{
  "n_layer": 13,
  "n_head": 6,
  "n_kv_head": 6,
  "head_dim": 64,
  "d_mlp": 1920,
  "activation": "tanh_gelu",
  "norm_place": "pre",
  "norm_eps": 1e-06,
  "rope_base": 10000.0,
  "init_std_qkv": 0.0142,
  "init_std_o": 0.0,
  "init_std_up": 0.0142,
  "batch_tokens": [32768, 65536, 98304],
  "dataset": "wikipedia_en"
}
MLP neurons of a small language model. Each row is named by its layer, matrix (down: output weights) and neuron, and shows model dimensions 320-383. Each number is 128 + 32 x the weight over its row's rms, rounded and kept within 0 to 255.
A block is one neuron, or neurons of one layer that tend to fire together. After each block is what it responds to, as a language model described it from the Wikipedia text at the highest values.

L4.down116 [ 89  75 103 155 184 138  60 138 194 173 103 138 216  69  58 108 164 174 111 194 137 115 102  91 141 112 116 121 126 154 180 153 143 181  80 155 108 148 136 133 121 189  94 103 121 154 118 163 139 148 121 105 110 134 174 161 169  95 124  93 174 148 192 157]
L4.down178 [101 139 190 163 178  96 137  77 150 117  83 142 127 132 136 116  86 156  61 122 161 108  86 102 157 160 130 165 110 132 136 115 127 123 133 109 184 191 143 168 129 129 131  93 192 122 178 113 157 142 118 130 122 126  98 113 122 143 141 178 169 167 156 209]
L4.down334 [157 152 159  63 139 148  91  98 101 156  98 128 146 118 125  43 160 146 119  72 128 150 146 149 130 158 158 123 166 157 168 137 109  87  83 153 141  85 192 159 114 120 134 190  95 183 164 107 109 163 112 109 176 151  97  79 161 150 168 124  74  65  89 146]
L4.down561 [125 121 113  91 149 114 127 160 177 128 127 151 181 126  94 169 122 141 135 165 123  64  65 129  93  79 162 166 130 135 116 171 149 109 120 152 107 153 156 128 137 119 124 195  81 139 109  66 126 134 144 168 171  96 131  75 185 129 102  87 168 100 156  70]
L4.down647 [172 103 144 171 115 104 149 103 138 117 134 100  73 127 161 174 156 118 153  77  94 148 167 178 169 141  97 124 145 109 150 116 108 136 157 116 133 128 146 166 150 110 113 125 181 155 148 111 109 122 151 124 125 109  64 115 129 124 174 110  95 117 139  75]
L4.down894 [ 91 164 121 165 155 128 118 118 107 101 134 128 148  82 139 173 167 127 137 170 120 125  77  61 147  70 139  67 119 100 134 137 161 142  63 180 104 165 163 108 144  65 176 175 173 197 149 138 202 125 106  83 217 108  64 141 107 109 165 152 190  82 125 120]
L4.down973 [152  89  74  91 194 170 128  73 113 124 144  94 131 165 139 145 129 137 127 126 126 133 105 100 150 118 118  98 149 109 114 175 122  73 107 181  92  89  66 138  71 139 141 118  69 143 145 193 216  86 153 124 135 125  90 159 112 143  84  77 164 168 117 124]
L4.down1077 [ 95 113  86 151 166 146  97  99 122 118 137 198  94 160  81 141  76 138 167 137 138  97 137  89 114  88 105 103  83  96 147 123  91  93 134 135  47 162 164 124 173  94 136 100  81 188 179 140 184 123 171  96 166 145  98 131 172 153 135 110 128 144 113 132]
L4.down1156 [153 157  61 111 153  74 153  97 117 123 102 171  66 183  68 144 154 191 157  81 126 105 126 157 111 126 137 163  41 154 153 143 124  68 106 158  95 155 147 157 182  92 159 182 112 180 152 127 123 126 174  74 148 115 121 174 144 132 110 126  89 183 115 151]
L4.down1234 [110  61 157 101 159 125 189 128  99 130 129 169 146 103 103 130 147 158  66  92 112 129 106 128 130  76 140 149 124  89 100 164 109  91  82 153 130 101 163 162 136  67 126 117 108 182  98 145 101 200 112 130  70 146 133 146 110  92 188 205 125 147  83 176]
L4.down1276 [ 73 141  81 130 130 167 182 147 133 136 146 176  97 147  36  93  99 191 140 167 188 101  86 159  93 173 141 143 106 111 168  99 137  83  86 111 108 125 160 118 141 145 196 147 121 129 126  88 166 126 174 105 135 107 128 150 135 134  50 169 147 110 152  38]
L4.down1455 [185 120 133 169 155 124 106 166 185  90 140 130 118 153 106  46 187  74  79  88 171 121  97 128 139 178 138 174  83 126 111  67 125 155 122 158  97 150  90 109 135 127 121  84  83 100  95 167  93 156 148 169 145  95 102 156  83 168 146 108 167 116  83  83]
L4.down1597 [105 172  99  81  99 148 140 116 138 115  86 142  75 106 103 121 152 114  63 149 128 170  83 121 153 152 128 123 118 159 145 157 102 116  77 165 149 108 121 188 106  72 136 131 108  58 102 162 193 177  99 125 144 139 116 123 106 130 206 182 153 100 145 153]
L4.down1598 [131 154 118 179 140 159 135 123  98 171 102  78 161 137 150  94 109 163 117 144  87 140  95 139 123 118 142 177 128 201 142  95 123  68 133 171 140 125 144  65 148 126 158  74 106 136 151 116 177 123 142 173 136 102  76 141  71 114 108 121 190 100 130 158]
L4.down1859 [109 114  88 172 114 126 107 101  84  90 138 137 156 173 186 146 101 168 148  91 185 153 157 114 115 104  85 108 133 169  56 116 164  90  93 117 203 131 128  84 106 104  90 123 157 154  84 164 135 101 104 112 152  97  95 103 103 144 137 143 108 125 148 215]
L4.down1892 [117 151  90 113 105 169  77 184 103 148 151 106 144 133 109 153 128 147 163 122 151 151 166 109  88 118  73 120 173 116 122 174  88 116 112 109 131 174 134 142 130 160 157 190 147 161 173 140 133  48  94 133 155  96 111 165 125 126 141 115 108  90 134 103]
Description: Continuation pieces of multi-token proper names, often sports teams and venues, as in Red Star, Red Sox, Mc-Daniel, Wemb-ley; also table pipes.

L2.down1757 [185 151 152 118 120 115 142  88 171 128 104 147 141  92 124 117 142  92 133  65 112  83 138 133 153 142 111 142  94 178 168 156 171 110 105 163 125 173  91 145  72 155 134 113 141 114 135 130  98 115 108 153 157 146  99  94  99 166  74 179  59 113 100 130]
Description: Plural "s" split off as its own token after a noun stem, often in headings or "types of", such as Types, Characters, parts; rarely, word-internal fragments like "rac" in Practice.

L4.down55 [161  87  92 114 151 156 135 185 131  81 149 105  72 206 161 142 110 122 125  82 129 145 117 160 104 118 131 142 172 143  97 110 188 167  96 157 175  93 113 122  91 125 157 101 106  98 145 118  92 152 108 104 144 110 133 128 157 140 136 108 146 126 134 174]
L4.down89 [132 142 184 165 149 150 110  99  75 145 153 140 151  93 193 116 168 125 101 122 112 143 101 144 114 129 106 156  93 131 133 118 116 177 158 173 148 138 157 157 112 141 115 135  98 115 112 196 172  40 141 166 179 102 123 119 162 181 138 134 113 133 141 126]
L4.down97 [132 205 166 144 129 134 126  75 159 143 122 208  91  97 121 158 134 118 103 136 126 128 159  75  67 148 148 113 121 116 122  34 153 162 179 140 149 141  78  90 117 136  98 121 195 128 127 124 132 162 120 131 133 129  87  77 115 147  79 120 175  77 114 123]
L4.down159 [ 88 145 125 152 130  94  98 165 155 192 125 135 103 139  66 138 104  89 145 162 144 172 139 110  87 108 133  98  88 164 126 154 176 128 125  95 121 133 112  99 113 147 203 116 216  71 132 169 164 170  72 115 137 121 194 123 139 104  47 129 123  91 166 118]
L4.down202 [ 86  77 153 114 164 114 123 117  84 102 117 145 131 154  86 134 155 155  97 146 140 117 145  76  59 125 104 116 144 151  87  61 120  73  76 173  82 136 140 164  87 151 104  88 138  83  98 147 158 160 122 126 134 138 125 142  88 142 204 157 109 109 155 126]
L4.down261 [142 116 125 116 134 120  71 179  89 144  71 150 148  85 187 137 117 100 151 154 108 116 161 151 103 101 109 111 132 122 161 168  99  88  90 120 165 114 167 110 104 142 142 128 104 175 156 162 140 129  90 120  46 116 156 107 100 111 140  92 118  75 152 194]
L4.down436 [155 133  87 125 113 150 135 136 100 136 146 111  95  97  79 106 165 115 105 102 106 126 146 141 130 128 169 124 137 119 125 156  98  69 137  91 198 135 132 120  95 142 113 144 129 135 117 113  88 167 153  99 170 124 183  89 156 109 176  93 101 113 182 119]
L4.down651 [101  91 102 157 147 149 143 147  98 103 209 109 105 153 168 138 123 110 120 111 167 109 129 110 100 192 138 100 152  89 143 119 149 144 111 135 118 128 195 122 150  98  79 159 122  87 107 106 156  95  79  79  76  73 120 126  78 128 114 181  42  68 183 189]
L4.down904 [127 153 119  67 123 117 155 157 143 135 113  86 191  89 147 164 156 147 111  88 126 133 123 101 128 160 145  92 128 115 103 134 191 105 170  95 124 155  96 165 104  87 185 125 124 178 134 140 145 163 102 153 116 161 120 130 162 146 197 216 104 102 107 158]
L4.down1094 [132 122 126 196 149  77 143 121 159 120  88 148 119 138 113 114  93 171 155 148 161 175 128 163  94 156 193 143 102  76  51 146 147 134 130 109 100 110 116  71 175 161 130  92  98  79 155 142 147  87 173 110 157 162 106 132 156 166 117 112 206 109  99 112]
L4.down1144 [ 92 123  89 159 185 128 112 142 105  99 110 139 134 154 167 122 123 128 140 144 111 105  63 110 116 120 135 156 161 117  90 122 115 105  96 156 122 130 157 122 156 153 118  87 109 224  99  94 185 104 102 132 150 173 128 118 135 130 144 137 123 125 109  64]
L4.down1445 [ 98 156  46 145  95 186 106 111 123 150 131 150 158 167 174 152 164 185  99 132 109 144 116 158 108  90 132 158  96 124 120 118 141  73 122 113 159 141  94  65 133  68 154 162 132  78 163 118 202  75 123 136 124 160 147 109  96  78 158 143 132  71 139 141]
L4.down1529 [129 161 126 148 102 130  88 133 153 178 115 149 214 113 117 165 124 131 122 131 103 155 106 104  99  94 125 139 148 136 125 131 176 164 127 130 191  94 102 154 135 152 142 128 141 117 100 137 128 153 120 122 152  92 172 131 166  90 174 108 194  80 115 132]
L4.down1532 [125 216  88 138 132 165 142 146 120  91 141 112 144 113  83  71 170 107  91 149 111 108 163 158 115 132 150 105 123  92 107 135 136 125 139  93 136 166 140 113 123 135 164 140 169 162 183  95 139 117  97  98 136 137  75  87 156 151 136  56  91 123 118 111]
L4.down1745 [205  65 108 144 186  82 141 172 194 105  82 111 128 100 125 130 171 172 132 147  89  86 139 127  84 121  83 141 140 173 130 139 135 150 118 156 128 108 158 126 115  80 149 106 107  59 145 152  86  96 165 125 136 134 107  98 149 104 121 115 181 149 140 142]
L4.down1862 [119  86 105  77 151 114 154 106  71 170 108 102 149 101 146 127 169 117 138 131 171 100 139 109 183 131 132 134 148 113 147 119 148 156 204  70 167  79 127 121 155  71  92 124 118 135 154 122 105 108 111  92 155 153 137 114 159 105 160 143  61  91 134 112]
Description: Forms of be (were, was, are, is) right after existential "there", mostly census counts like "there were 341 people"; also scattered mid-word pieces.

L6.down349 [126 127 174 167 126  65  94 121 118 153 151 153 133 140 134 132  88 118 121 145 143 128 154 194 175 112 114 105 102 123 145 130 138 151 176  97 158 104 125 113 107  90 112 149 122 168 107 154 116 139  87 136 114 233 120 161 132 137 152 129 100 115 113 116]
L6.down599 [125 167 148 158 136  66 192 132 138 145 165 234 158  81 152 102 157  93 114  93 122 147 146 146 136 104 118 138 128 164 136 128 119 139 112 126 103 154 106 149 134 199 126  83  76 163  99 120 130  75  60 137 123 172 206  72 175  91 197 108 177 109 123 158]
L6.down894 [143 143 151 160 144  89  84 142 138 126  92 158  96 107 115 126  96  92 105  57 158 176 140 108 132 110 190  96 122 138 170 117 109 153 169 126 162 137 101 130 101 144 157 131 116 184 123 169  44 102  28 122 113 120 165  99 111 151 156  96 168 138 164 163]
L6.down1213 [109 140 148 126 167 140 163  78 100 134  85 121  70 139 166 163 134 175 160  75 110 146 132 136 191 194 154  76 136  99 168  93 122 132 156  98 129 121 151 106 128 137  98 118  95 130 140 155 171 100  69 121 134 137  57 140  90  90 173 100 137 133 174 139]
Description: The apostrophe in possessive 's after a proper noun, mostly places and people (Connecticut's, Tokyo's, Mao's), and sometimes " the" after is/was.

L2.down820 [154 123 171 118 134 145 142 114 135 180  60  77 115 161 150 148 105 120  65 108 125 144 102 138 154 161 121 205 137 120  81 136 116 127 104 192 132 111 183 138 118 133 149 186 169 186 139 114 102 137  95 172 140  67 148  65 120 146 146 157 113 140 133 139]
Description: Second or later word pieces of multi-word proper names for places, venues, leagues and teams, such as Orange River, Faurot Field, Kwara State, La Liga.

L4.down24 [106 117  86 125 153 147 116 123 157 159 192 109 192 117 115 179 187  89 130 178 126 183 110  96  96 110 106  82 141 168 113 150 107 110 151 147 145 156 126  91 167 102 134 130  60 180 148 152  94 137  88 174 178 118  43 195 177 116 113 131  79 129 132 113]
L4.down288 [111  70 140 101 173 136 163 119 188  69 115 145 126 167 118  77 133 113  81 173 116 146 130 114 149  95  86 141  96 159 178 113  61 134  94 155 145  65  96 150 149 117 145  91 132 153 172 116 106  73 135 108 110 189 100 109 191 152 138 141 128 103  83 167]
L4.down315 [139 144  83 171 154 174 179 142  81 100 101 120 139 147 131 137 133 153  91 143 118  95 104 116 114 118  92 119  90 107 168  84  94  88 151 154 103  95 116  52 117 103  94 109 165 105 118 133  79 168 104 120 136 128 149  43 159 164 100 131 153  72 146  94]
L4.down503 [108 147 134 142 112 175  93 124 121 111 129 106 128 112  62 113  50 104 101 168 112 119  62 170 144 115 161 175 105 170 188  55 161  82 119 143 119  84 136 219 138  69  88 174 115  80 140 181 149 140 149 127 133 130 161 100 144 102 140 111  95 117 113 105]
L4.down534 [109 118  73 125 107 112 183 126  99 179 126 157 158 195  89 113 112  90 127 225 186 116 116 110 130 219 133 123  72 101 129 140 142 136 204 187 172 130 166 167  87  94 135 112 124 112 142  81 147 168 139 120 106  77 168 114 154 127 116 144 117  43 151 215]
L4.down714 [140  99 129 182 135  82 125  91 112 125  84 169 149 165  69 118 150 105 153  70 179 157 194  95 178 125 139 127 116  97  79 142 120 151 123 129 142 174 121 133 184 113 200 150 103 176 152 102 133 154 153 117  94 121  92 143  66 123 146 139 135 179 150 145]
L4.down746 [148  83 139 140 131 144 103  95 128 112 126 149 112 122 131  66 132 105 116 152  98  90 104  97 138 215  77  80 132 170 167 164 100 124 117 117  95 132 113 150 102 111 132 109 161 105 173 117  55  79 121  38 129 160  62 142 112 161 105 105 164  63 126 170]
L4.down848 [ 70 189  97 132 148 144  87  94  97 156 127  95 127 166 111 166 159 161 118 182 165  96 111 107 163  82 163 170 155 123 144 161 153  97 147 104 111 154 161 167 132 111  90  88 142 138 114 147 158 168 121 140 107  95 145 103 188 138 189 131 112  56 165  90]
L4.down1042 [151 141 147 136 142 154  92 140 136 151 114 170 131 127 125  97 132 183 150 125 107 128 116 209 150 160 163 150 118  78 143 134  77 125  88 109  81 150 106  88  73 133 102 153 128 141 189 125 111 120 140 138 102 165 120 164  87 122 103 155 176  74 151 177]
L4.down1070 [141 113  63 168 150  93 121  95  82 129  83 124 159  91 104  91 106 117 134 141 169 119 166 124 174 111  80 157 100 166  97 184 195 130 129 112 149 143  91 108 164 127 111 129 127 157 142 124 115 105  67 154 168 195  68  71 181 103  96 134 140 112  98 248]
L4.down1076 [138  93 134 153 128 153 103  85 136 136 107 144 118 153 152  99 137 118 129 151 154 117 135 130  68 134  95  65 171 154 151  91 169 185 111 137 105  98 144 121 156 202 188 140 110 155 165 167 147 121 146 165 146 180 130 202 131  77  85  83 115 122 108 150]
L4.down1188 [160 123 115 119 165 113 117 168 170 125  80 123 119 152  96 112  88  79 128  94 130  66 124 145 164 125 141 121 145 133 148 143  81  63 116  93 126  89 128 108 107  77 114 146 103 110 146 102 154 121  76 134 139 157 111 120 113 176 114  79 212 199 165 134]
L4.down1463 [148 112 154 147 131 137 145 162 148 115  72 122 123 121 100 138 155 190 158 155 114  99 171 135 184 138 128 131  92  89 127 114 191 164 176 146  94 195  89 174 128 168 143 109  53 156 210 112 109 161 109 158 122 131 122  95 142 111 171  94 136  61  64 112]
L4.down1519 [146 174 129 159 127 145 122 184 104 114 108 179  90  98 131 121  93 124  79 103 155  68 129  97 122 133 139 135 103 157  93  71  90  63 235  96 166 109 119  93 205  96  90 150 155  94 146 134  67  86 119 109 179 107 145 166 138 140  57 134 162  69 185 136]
L4.down1580 [121 112  88 108 111 171  82  88 192  84  46 139 125 110 166 119  92  94 109 125  91 103 126 166 132 150  99  91 114 154 122 155 120 131  81 145 127 211 132 151 186 125 110 137 127 139 169 105 135 116 123  68 152 111  89 117 126  71 180 150 128 118 207 175]
L4.down1821 [141 125 120 143 142 135 155 165 168 155 147 113 110  86 122 129 162 108 155  41  55  97 111 127 112 107  89 103 137 123  67  66 108 117 116 115 110 118 121 105  85 111 143 189 151  93 180 153 106  97 156 163 168 114 126 134  77 152 106 120 135 138 132 125]
Description: A lone "s" token attached to a word, usually a plural ending (charts, daughters, Reds) but sometimes mid-word (ancestry, grossing, lens), often in headings and tables.

L2.down82 [ 92 101 164 118 164 129 183 119 148 113 181  59  85 141 120  92 138 138 116 165 107  96 130  75  96  94 123  80 146 121 164 137 128 120  93  58  91 121 140 125 129 153  48 110 167 127 124 142 116 150 135  89  70 151 139  80 122 118 103 148 134 159 152 138]
Description: Inner word pieces inside multi-token proper names of clubs, places and people, such as Jeonbuk, Newport, Elon, and apostrophes before possessive s.

L6.down248 [142 111  90 171 153 160  78 192 148 139 119 147 182 146 151 123 125 115 139 139 126 125  89 155 119 183 143 115 112 139 151 115 100 119 140 146 171 104 136 173  90 168 152 115  80 120 151  68 133 155 152 135 117 100 167 126 159  97 123 127 138 108 158 178]
L6.down285 [123 113 129 165  39 159  77 124 121 211 114 164 192 122 128 167 130 161 106 135 181 124 116  88 124 137 170 108  79 137 134 148 183 114 121 146 165 102 110 138 181 153 133  74 123 110 151 132  98 172  98 131 103 104 168 121 147  82 201 144 118 159 101 132]
L6.down886 [120 138  94 151 121 140 147 123 112 113 128 127 151 138  88 163 115  59 171 133 141 167 117 115 146 193 151 163 110 148  89  94 148 109  65 137 141 112 147 135 135 138 122 132  87 159 162  85  87 177 109 159 158 143  96 139 113 128 169 174 168 146 176  92]
L6.down1572 [115 116 201  68 138 151 156 219  91 126 103 137 143 116 131 127 117 134  87 101 151 135 142 140 141 151 130 114 143 110  91  94 168  96 157 181  95 131 134 131 141 144  68  68 114 102 132 114 164  94 169 152  94 118 200 109 145 130 153 124 154 118 147 131]
Description: The word with and the verbs has, have, had after a subject or comma, introducing what something has or has done (has become, with a television).

L6.down147 [ 54 119 121 111 127 104  81 137 120 157 130 150 140  79 108 138 140 180 130 149 149 139  63 108  75 128 105  89  88 147  94 134  89 124  91 162 187 100 127 152  78  80 181 154 157 148 176 176 136  91  91 125 129 125 119 103 158 146 141 147 142  86 151 140]
L6.down840 [110  90 175  93 123 130 145 149 120 130 163 132 115 140 138 186 160 144 131 204 149 144  99  60 164 115 109  71 130 193  98 113 218  98 133 119  89 114 129 176  90 135 124 167 108 140 153 154  99 137 119 114 158 119 159 115 119  86  45 122 136 128 125 125]
L6.down982 [ 75 150 135  70 166 100 135 117 103 171 108 134 125 129 202 105 130 123 136 141 103 155  93  73 174 159 119  85 122 103  89 162 141 108  62 134 158  91 159 191  55 153  97 139 111 133 139 186 130  69 129 137 127 124 128 112  81 131  92  53 153  96 149 179]
L6.down1726 [168 172 131 139 158 134 157 111 184 139 130  95 147 107 130 166 104 138  99 127 222  92 146 173  96 150 117 118  96  79 138 146  77 101 137 144 172 114 103 149 105 177  65  52 187 173 210 103 130 110 113 145 125 154 116 167 151  93 183  97  51  78 110 119]
Description: Second or later tokens inside multiword proper names and titles (films, songs, shows, teams, places), such as Century of, Against the, Saint John.

L2.down753 [118 100  91 126 129 165 118 118 191 130 209 148 136 161 180 103 127 111 156 148  87 176 117 165  81 142 134  93 133 113 176  83 128 209 107 165 165  54  87  87 168  54 152 135 176  70 107 143 114 137 126 147 119  84 118 120 129 156  56 168 113 131 143 148]
Description: Short inner word pieces right after a word's first letter or syllable, as in c-era-mics, car-di-ac, Rod-ri-guez; also "of" after total, number, sort.

L4.down440 [ 74 176 112  85 100 136 169 118 106 175 167 100 150 119 186 135  82 130 125 133  57 185 131 160 166  93 159 103 194 179 164 176 133 162 112 192 129 129 121  82 155 172  95 188 109 136 145 122 187 142 143 135 114 192 147 148 125 123  75  94 157 185 105  85]
L4.down496 [137 140 120  94 144 154 135 113 128 177 126 164 115 146 103 139  90 128 144  70 194 116 162 112 121 127 114  89 142 121 178 169 136 144 151 101  94  65 131  99 184 173 116 122 103 167 160 154 163 143 105 149 135  48 140 117 116 142 114 128 180 107  77  71]
L4.down540 [157 123  38 137 182 133 156 149 188 144 107 163 106 110 151 118 107 146 134 145 129 175 115 159 105 137 101 140  62 150 144 122 190 149 147 139 172 127 130 164  96  81 131 105 135 169 195  51 148 120 148 149 210  98 107 150 100 130 137 124 128 130 109 112]
L4.down582 [153 144 100 120 108  75 103 114 151 111 147 145 135 164 157 120 123 124 139 125 137  90 193 134  71 112 154 175 107  77 131 220 155 139 137 115 112 119 138 115  94 142  60 117 112  67 121 155 122 144  45 160 132  86  74  72 116 124 154  94 134  61 157 120]
L4.down792 [170 119 130  92 144 101 160 168 137 125  91 108 122 119 139 137 141 181 198 116  88 182  87 124  23 178 123  97  96  70  51 129 134 144 135 200 129  97 120 153 110 119 194 149 152  57 113 117  91 112 109 115  98 117 126 155 137 166 154  85  94 133  61 168]
L4.down856 [ 82  93  70 109 152 132 140 108 169 110 131 157 134 159  33 135 131 197 132 134 142 187 127 125 124  72 144  97 128  96 162 135 136 128 133 134 113 178  98 152 194 121 156 109 136  63 113  93 123 120 177 100 127 102  98 119  93 117 109 109 113 107 125 169]
L4.down884 [148 130  69 128 144 129  71 125 104 131  79 170 204 118  93 192 125  95  99 117 133 121  92 188 185 143 115 158  85 142 185  78 130  98  90 152 116 161 162 133 127 127 152 150 109 113 157  76 153  88  98 112 138 102  94 184 145 103 157  94 137  51 107 140]
L4.down947 [144  94 172 130 143  88 118 201 172 152 130  96 183  80 151 150 112 148 139 109 135 110 178 104  94  93 161 147 118 127 114 119 154  96 136 215 186 123 121  83 136 110 146 115 116 146  95  92 159 209 172 108  87 142 123 167 147  99 116  99 107 151  80  91]
L4.down996 [121 108  93 109  81 107 104 122 129  69 108 133 205 105 122 141 105 126 140 143 171 132 120  79 173 135 104 119 113  82 121 139 129  58 136 111 173 143 192 117 173  96 135 185 143 171 150 161 165 157 140 142 116  83 112 160  77 167 157 111 132 173 196 111]
L4.down1414 [ 92 116 101  98 112  96 153 140 120  67 165 184  78  93  95 159 104 210 145  77 132 136 116 150 108  90 139 167 107 137 136 133 141 176  92 121 108 143 100 179 148  86 104  92 114 127 209 139  82 130 152 110 178 140  96 161 110 112  77  79 146 124 145 151]
L4.down1485 [130 186 134 154 163 102 116 123 153 152 118 138 165 107 107 120 156 170 148 108  93  76  81 140 144 104 157 112  94 111 144 157 160 131 141 166 130 106  81  80 179 135 132 135 127  74 115 122 124 149 104 147 128 139 107 152 129 123 162  74 108 108 152 124]
L4.down1497 [174  94  83 127 159  85 115 128 144 118 147 156  53  80  98 102 111 130 182 102 163 111 138 139 141 131 156 116 145 115 116 123 144 153  74 108  92  83 191 143 156 120 177 119 111  55  76 145 209 103 131  96  80 148 194 132 116 144  51 115 131 174 119 128]
L4.down1530 [160  63 146 114 160 111 131 143 169 120 115 135 227  85 147 158 102 149 181  72 161 118  98 127 144  83 135 141 147 125  77 141 127 151  92 130 107  94 106  94 113 144 152 129 142  95  97 140 148 112 109 175  88 135  96 111  73  76 145 108 109 103 127 128]
L4.down1877 [155  85 172 118 149 150 104 119 160 134 159 156 161  95 161 202 128 146 156 136 168 116 156 150 179  66 105 134 119 108 134 159  84 128 139 118 137 140 151 164 117 170 111 143 134 163  66 101 107  96  56 160 154  79 143 189 167 147 171 141  88 114 122 161]
L4.down1878 [137 138  76 182 132  94 128 129 144 144 198 151 158 100 201 107 150 184 155 151 115 141 130  99 145 175  84 171 217  96  86 129 142  88 131 143 191  98  96  90 156 161 106 159 180 124  85 164 141 165 110 155 125 146  66 190 146 157  97 119 104 107  87 121]
L4.down1881 [121 111  95 141 155 161 169 128  50 164 103 137  84 105 173 161 152 127 122 114  77 169  88 127 165 224 177 144 130  99 129 144  96 168 148 103 127  82 140 133 108 183 134 144 114 100  77 117 170 141 103 147 125 147 175 111  84 147 138  75  91 124 140 149]
Description: Short inner word pieces, mostly single vowels or an apostrophe after a noun, splitting words like Port-a-down, Camp-a-igns, People-'-s.

L6.down111 [117  97 113 187 154 162 155  84 154 126  69 101 120 131  92 175 152 113 108 127  72 116 139 139 151 170 100 179  61 128 171 112 148 160 179 144 129 134 113 110  94  85 112 132 128 134 194 157  53 174  99 122 190 147  65  82 125  95 110 127 111 150 100 119]
L6.down273 [127 126 164  99 103 143 115 156 144 174  95 139 108 103 160  96 107 136 105 124 114 145 121 127 141  86 126 109 176 122 108 138 107 127 139 154 184  91 157 161 144 191 169  71  87  71 139  85 180  91 158 173  82 106 125  87 146 125  91 124 126 134 143 153]
L6.down739 [167 137 145 122 186 143  83 116 130 115 159 166 158 131 204 142 149 132 118 112 139 135 105 124 150  87 136  61 182  90 108 117  73  74  83 166 136 117  89  86 139 131 159 156  84 173 111 112 122  96 116 123 151  94 182 123 141 107 126 171 108  79  91  71]
L6.down1363 [125  53 113 191 141 137 150  95 196 132 137 119 128 123 145 131 191 112 171 123  86  90 146 160 130 106 100 121 160 153 135 118 104 109 125 142 107 107 119 146 119 143 142 113  97 145 165 158 130  88 150 166 136 123 107 132 181 148  89 168 142 153 119 108]
Description: The separate token s (also es, as), usually a plural ending split off a noun, as in vis-as, up-s, Occupation-s, or a mid-word fragment like Hack-s-aw, Hiddle-s-ton.